{
  "intermediate_size": 1344,
  "rope_theta": 10000.0,
  "qk_norm": true,
  "bias": "none",
  "schedule": "wsd",
  "max_seq_len": 1024,
  "train_tokens": 1648000000
}
MLP neurons of a small language model. Each row is named by its layer, matrix (gate and up: input weights; down: output weights) and neuron, and shows model dimensions 208-335. Each number is 128 + 24 x the weight over its row's rms, rounded and kept within 0 to 255. A neuron's up and down rows have the sign that makes its largest values positive.
After each neuron's rows, "fires in" lists the words (lower case) most often at its 100 highest values on Wikipedia text that the model never trained on.

L7.gate44 [ 92 158 143 161 142 122 143 149  95 125 132 139  82 145 108 127 111 123 107 112 162 141 102 152 154 123 123 123 129 156 124 130 115 163 159 125 130 120 125 134 113  81 124 114 142 137 164  87 142 173 114 135  97 134 101 146 131  97 154  99 139 127 111 112 103 114 149 112 108 109 112 164 177 100 136 143 148 148  95 124 138 153 141 129 154  98 122 111 145 116  82 119 149 163 122 114 138 135 118 139 133 137 171 134 132 161 151  97  92  82 124 131 100  70 135 119 141  89 156 132 149 148  91  85 121 152 170 112]
L7.up44 [130 147  70 108 142  97  92  99  98 129 201 138 125 122 140 135 138 104  86  98 113 107 161 138 162  96 140 142 166 140 135  92 148 131 122 140 158 115 139 107 122 149 102 185 124 129 121 112 113 139  75 120 124 119 152 119 159  92 110  95 157 108 152 145 114 156 130  86 134 141 158 121 129 130 144 124 113 141 159 105 143 127 128  95 116 152 189 166 165 153 109 158 148 128  78 118 119 138 125 122 150 180 110 126 118 131 144 142 146  94 111 164 100  77 136 117 132 134 136 114 118 187 138 163  89 152 125 134]
L7.down44 [113 110 104 140 136 168 141 131 123 160 149 106 131 114 121 153 152 132  93 123 143 139 139 131  99 134 154 120 102 136 135 129  75  85  71 166 143 156 148 116 145 110 112 156 115 125 108 199 144 150 115 127  86  89 121 151  72  98 146 145 131 127 138  90  78 114 129 148 133 167  72  64 153 107 121  96 145 130 152 121 119  79 109 144 138 160  96 125 159 129 151 119 120 139 135  68 155 124  91 138 142 124 126 115 137 162 121  95 115  76  99 143 136 117 110 113  74 155 148 137 137 164  88 162 122 150 117 135]
fires in: "was", "is", "were", "had", "are"

L5.gate949 [153 121 114 126 128 132 140 156 134 105 143 133 152 122 161  81 124 154 114 136 126  98 149 106 168 108 107 158 121 113 107 104  99 141 142 128 123 136 115 120 129  92 159 165 138 156 125  72 136 113 107 138  70 159 107 145 128 117  88 134 142 152 107 114 131 135 138 114 133 142 115 120 123 191 149  92 152 153 113 157 116 107  96 142 146 101 145  80 137 120 141 138 160 129  98 129 124 132 165  95 110 123  95 141  71 111  89  98 142 151 168 142 116  83 131 118 114 110 122 117 150 156 126 143  92 128 155 154]
L5.up949 [121 127 118 117 131  95 135 102 157 118  88 117  77 100 110 119 104 137 109 108 105 121 129 133 109 116 131 124  88  72  88 157 109 110  96 121  75 138 152 139 116 132 110 129 130 107 110 153 112 129 111 157 124 114 101 150 135 148 132 136 111 118 102 111 103 126  77 143 148  76 141 111  97  90 123 154 149 118 176 190 121 137 148 166 110 135 153 125 111 154 126 161 165 111 102 127 126 149 161 147  90 155 110  69 130  93 163 132 137 129  92 151 145 140  92 124 106 164 128  70 105  94 125 130 100 114  92  95]
L5.down949 [169 125 108 151 109 182 131 153 113 116 122 107 122 120 169 138 124 170 186 131 107 115 133 156 149  88 119 163  82 162 127 110 135 140 143 109 155  96 104 122 171  89 121 170 123 128  97  90 122  96 126 151 106 156 126 135 146 127 106 101 117 147 140 123 139 146 113 113 122 145 127 146 116 194 166 105 142 143  95 134 120 108 146 106 137 143 159  91 125  61 145 127 130 122 146 143 139  97 121  91  78 100 131 144 109 108 181  96 119 144 129 116 119  93 161 138  90  96 150  97 137 141 157 154  91  94 130 130]
fires in: "other", "most", "only", "some", "various"

L7.gate129 [181 140 127 129 102 143 159  92 116 141 134 104 124 132 145 131 130 109 150 162 104 157 130 111 129 122 108 128  98 107 114 151 152  58 140 152 154 110 138 169 116 127 114 120 133 104 142 124 163 168 185 164  98 162 110 124 147  77 183  81 100 105 125 132 132 117 138 181 134 147  95  98 142 136 106 174 118 151  99 140 146 113 137 142 108 123  79 150 149 121 105 146 137  89 104 109 168 169 144 120 130 161 157 100 154 191 156 155 138 118 159 130 126 132 140 159 129 124  99 124 126 151  85 161 125 137  83  95]
L7.up129 [107 143 162 121 141  80 131 130  96 148 142 162 138 164 179 136 100 148 133 170 112 100 101 114  74 106 157 136 137 136 129 114 157  80 141 121 187 115 138 128 136 156 126 172 101 140 108 115 137 132 111 156 148 145 108 137 131  94 143 134  99 129 142 152 152 120 111 143 103 172 166 113 128 128 122 133 143 150 143 152 110  56 114 125 145 142 157 171 138  89  96 117 168  96 145 120 189 116 167 119 113 136 135 125 105 189 155 138 132 157 125 103 145 146 157 170 118 154 110  95 137 130  96 105 143 113  82 117]
L7.down129 [107 156 127 121 133 127 113 132 126 117 126 126 116 175 133 115  80 120 146 117  88 142 128 136 105 116 105 135 134 111 158 123 152  95 117 107 107 129  95 143 123 104 133 126  71 134 106 105 108 107 139 130 123 140 133 133 156 137 140 103 168 121 151 138 100 148 137 107 123 162 136 130 116 121 127 149 128 137 128 122 110 140 163  81 147 136 143  90  96 104 148  90 147 156 176 150 118 173 116 100 134 134 153  97 147 113 141 154 144 115 115 115 141 131 137 156 124 140 163 123 103 152 120 136  97 141 125 118]
fires in: "of", "and", "the", "32"

L5.gate752 [ 89 114 111 155 122 138  97 113  94 141 135 141 106 104 107 163  72 120 123 110  92 161 151 107 121 148 114 150 110 130 115 164 141 140 150 134 154 132 126 134  72 132  87  99 128 138 137 136 191  91  52 142  89 148 101 156  88  80 126 145 125 116 111  79 151 111 118 169 135 125 127 118  98  95 157 141 106 129 124 156 131 146 106 115 156 131 152  93  99 123 116 187 176 145 109  88 156 156 146  88 127 149 122  77 168 138 132  92 118 121 139 140 116 119  89 122 133 138 122 129 134 138 162 132 137 119 137 100]
L5.up752 [144 131 102 111 130 150  98 148 126 130 137 122 142 125 101 184 107 135 100 133 133  99 173 104  86 128 149 168 119 141 139 146 141 112 146 135 140 156 126 138 149  88 130 134  85 152 118 147 141 106  88 145 122 165 131 166 109 133  98 152 104 138  99 113 148 118 130 145  99 134 124 123 146  98 132 129 140 130 138 147  94 150  99 144 118 124  93 107  78 142 140 114 126 112 149  94 141 177 141  94  88  86 112 108 128  88 108 128 149 113 159 122 148 185 110 138 117 145 104 142 115 105 106 154 180 103 113 117]
L5.down752 [122 143 108 140 157 153 137 175 171 132 127 133 129 118 151  87 141 157 123 130 157 111 156 146 108 120 117 149 144 146 152 123 111 117 109 132 123 124 180 125 164 110 148 158 101  96  94 107 117 157 157 158 179 107 134 129 180 146 131 117 121 162 130 171 150 143 136 112 140 133 143 156 148 162 120 101 164  97 123 151 110  99 140 163 134  82 111 153 158 128 114  62 137  93 148 183 132 110 129 123 115 156 124 158 122 111 157 134 139 159 119 132 167 145 151 114  86 113 138 109 102 111  85 127 121 146 129 127]
fires in: "to", "a", "no", "any"

L5.gate223 [119 116 157 115 130 149 137 119 120 171 161  99  99 153 192  69 167  94 161  99  99 162 135 140 122 141  76 104 100 129 152 131 156 147 120 127 160 155 101 122 113 116 113 117 156 155 124 111 100 151 140 114  93 112 171 109 136 110 142 128 126 136  87 143 159 103 137 154 157 113 127 125 134 110  99 110 116 156 140 148 151 131 155 108 113 132 103 137 159 152 142 132 103 187  88 163 123 114 125 104 161 136 129 135 120 185 133 134 141 130 196  94 131 150 126  96 156 135 119 100  91 153 105 112 124 124 100 128]
L5.up223 [126 128 128  77 109 145 144 144 109 110 121 124 186 145 129 100 138  98 132 169 115 160 138 152 134 147 136 151 146 120 145 164 149 141 173 162 145 121 113 110 147 156  94 123 139 145 101  96 154 148 145 116 108 124  88  74 113 124 121 148 129  93  90 133 194  98 153 126 169 142 123  72 122 141 142 128 190 125 152 109 139 134 135 104  96 145 122 101 141 117 129 145 108 112 127  92 194  78 113 179 114 121 129 117 128 148 158  97 129  85 105 137 155 162 116  97 100 128  89 132 134 112 132 130 103 110 167 104]
L5.down223 [102 162 145 132 129  83 151 164 143 110 122 142 125 126 116 145  93 173 138 125 120 141 136 145 134 122 120 140 123 134 149 146 116 120 124 124 124 112 133 128 116 104 140 130 127 132 142 100 147 129 130 137 128 129 125  81 225 157 118 137 136 115 120 160 104 160 105  94 111 162 121  72 141  87 148 116  92  98 110 139 132 132 178 131 121 102 124 122 145 133 143 178 128 146  92 143 123 157 135 160 123 139 118 103 122 146 112  97 116 133  87 127 151 161 137 121  96 123 145 122 146 120 127 154 130 109  97 131]
fires in: "the", "of", "for", "goin", "in", "with"

L7.gate654 [119 124 151 134 127 177  72 116 111  73 107 113 166 101 124 138 125 112 174 100 134 109 125 152 135 174 135 124 127 153 114 149 141 144  92 106 134 145 121 124 137 146  84 108 158 135 137 114 146 124  92 133  56 124 158 116 130 101 163 124 104 171 154 139 129  78 125 150 136 143  55  99 112 138 135 122 102 105 103 140 111 167  95 119 161 127 172 104 123 123 125 122 144 161 118 107 175 181 128 128 117  78  96 132 135 140 148 123 103 128 150 133 131 147 134 128 136 115 121 117 124 148 130 106 129 104 150  71]
L7.up654 [120 118 166 137  99 114 132 128 174 113  86 114 110 140  97 171 156 185 145 123  96 154 156 115 139 149 151 125  80 144 132 156 145 136  94 147 125 109 109 131 125 127 113 103 114 143 120 109 140 125 132 114 148 118 122 103 151  91 139 151 137 145 120 185 122 129 112 133 120 170 141 159 103 135  97 147 101 159 152 119 154 120 145  98 138 142  88 100  84 187 124  89 146 141 129 121 124 157  91 113 125 105  99 163 109 137 116 147 123 145 126 111 120 142 141 109  96 132 168 104 142 152 113 103 112  96 129 100]
L7.down654 [167 124 164 125  89  74  91 100 155 153 140 132 125 124 166 159 125 160  98  91 104 122 154  81 107 131 102 126 156 138 119 133 209 156 108 168 183 124 143  99 123 107 122 158 165 167 147 152 134 132 150 149 141 112 138 104 143 134 119  83 137  72 180 179 124 136 125 117 139 140 170 147 109 117 122 135 121 115 131 181 139  85 116 158 128 139 107 114 141 169 144 110 108 128 102 115 114 188 159 121 141 158 131 141 119 126 111 177 137 112 112 102 138 113 155 165  92 152 149 143 124 142 108 140 148 128 125  93]
fires in: "the", "a"

L9.gate780 [109  86 155 176 126 164 141 126 108 167 153 148 132 108 121  96 128 153 110 108 148 121 133 143 122 120 101 126 104  71 128 125 110 174  82 147 128 122  96 123 126 184  98 164 145 137 132 125 155  99  68 152  93 182 106  62 130 137 110 136 108 168 127 136 151  96 154 102 159 112 107 119 134 141 134 115 139 150 130 137 123 164 150 186 119 184 158 106 175 139 155 164 132 133  89 139 144 118 170 120 126 138 125 119 105 110 101 125 152 139 116 153  99 118 136 153 136 148 124  80 185 141 126 114 118 118 155 100]
L9.up780 [146 154  97 127 189 139  83 127 125 144  60 153 117 152 148 150 134 135 173  82 138 140 126 113 161 113 101 108 112  97 102 122 115 116 174 130 116 143 102 128 121 119 124 113 105 149 120 160 152 128 124 129  79 133 145 147 132 133 163 108  98 136 155  97 135 155 137 118 112 155 112 141 146 137  91 157 142 119 125 131 101 121 112  94 109 147 131 114  82  96 127 108 159 121 105 117 121 201 136 157 100  58  94 137 111 137 158 142 109 149 115 129 155 114 118 112 126 124 144 131 100 124 119 103 138 115 149 162]
L9.down780 [138 163 106 154  96 122  78 137 109 100 117 116  87 177 109 103 129 140 135 122 155 116  73 101 120 119 150 103 113 111 100 122 129 133 153  77 152 122 112 149 126 148  79 126 126 111  92 135  90 134 134 105 107 158 131 153 110  89 107  90 158 114  86 114 141 124 115 131 102 157 137 129 148 135 120 125 123 119 142 137 104  99 131 111 106 156 179  92 104 147 142 118 133 124 118 169 142 165 175 126 108  84 120 146 121 106 141 120 131 157 167 105 146 184 166 130 144 131 125 106 123 111 136 134 142 103 129 113]
fires in: "some", "most", "more", "number", "many", "around"

L9.gate111 [ 90  98 126 180  90 161 102  81 105  55 143 131 113 109  78 135 115  81 147 132 154 143 127 156 117 161  97  97 115  91  98 168 149 119 103 128 116 124 128 139 186 170 120 151 128 115 120 134 142 117 122 117  95 120 142  96 130 122 143 116 125 123 139 182 133 131 122 102 140 104 127 124  76 113 115 120 118 150 119 138 105 111 167 113 119 190 128 144 137 123 114 147 109 109  96 111 129 114 120  89 129 144 116 133 107 146 135 136 157 172 112 127 153 116 133  93 107 108 169 121 133 173 142 108 118 121 137 102]
L9.up111 [128 154 130 128 149 117 128 114 113 143 117 157 141 114 110 138  66 134  94 108 120 134 141 145 130 165 118 116 101 168 139 130 141 129 167 107 105 101 122 126 141 156 159 152 177 139 101 110 146  95 175 138 134 179  89 179  78 126 135 150 104 133  93 139 123 123 102 101 104 121 144 109 119 108  82 163 104 116 147 134 161  77 175  90 155 144 109 127 119 151 116 131 173 104 164 115 138 114 131 150 104 107 162 122 152 128 102 107 160 109 177 135 166 140 160 164 125 154 110 160 116 113 158 117 120 120  92 100]
L9.down111 [147 125 149 154 138 141 126 125 111 143  97 117 115 128 153 141  97  79  83 117 152 133 105 116 160 135 111 122 102 125 146 117 102 110 154 117 132 118 151 111 170 174 134 145 159 124 143 126 135 136 165 165 137 125 154 149 119 147 131  92 123 131 144 188  71 169 144 128  91 115 113 124 158 117  98 140 133 115 169 136 124 124 147 111 128 111 111  66 131 165 131 102 162  92 147 155 113 150 172  80  95 145 109  71 124 121 146  88 120 165 129  97 144 129 112 155 167 124 128 125 129 131 152 164 133 143 135 124]
fires in: "a"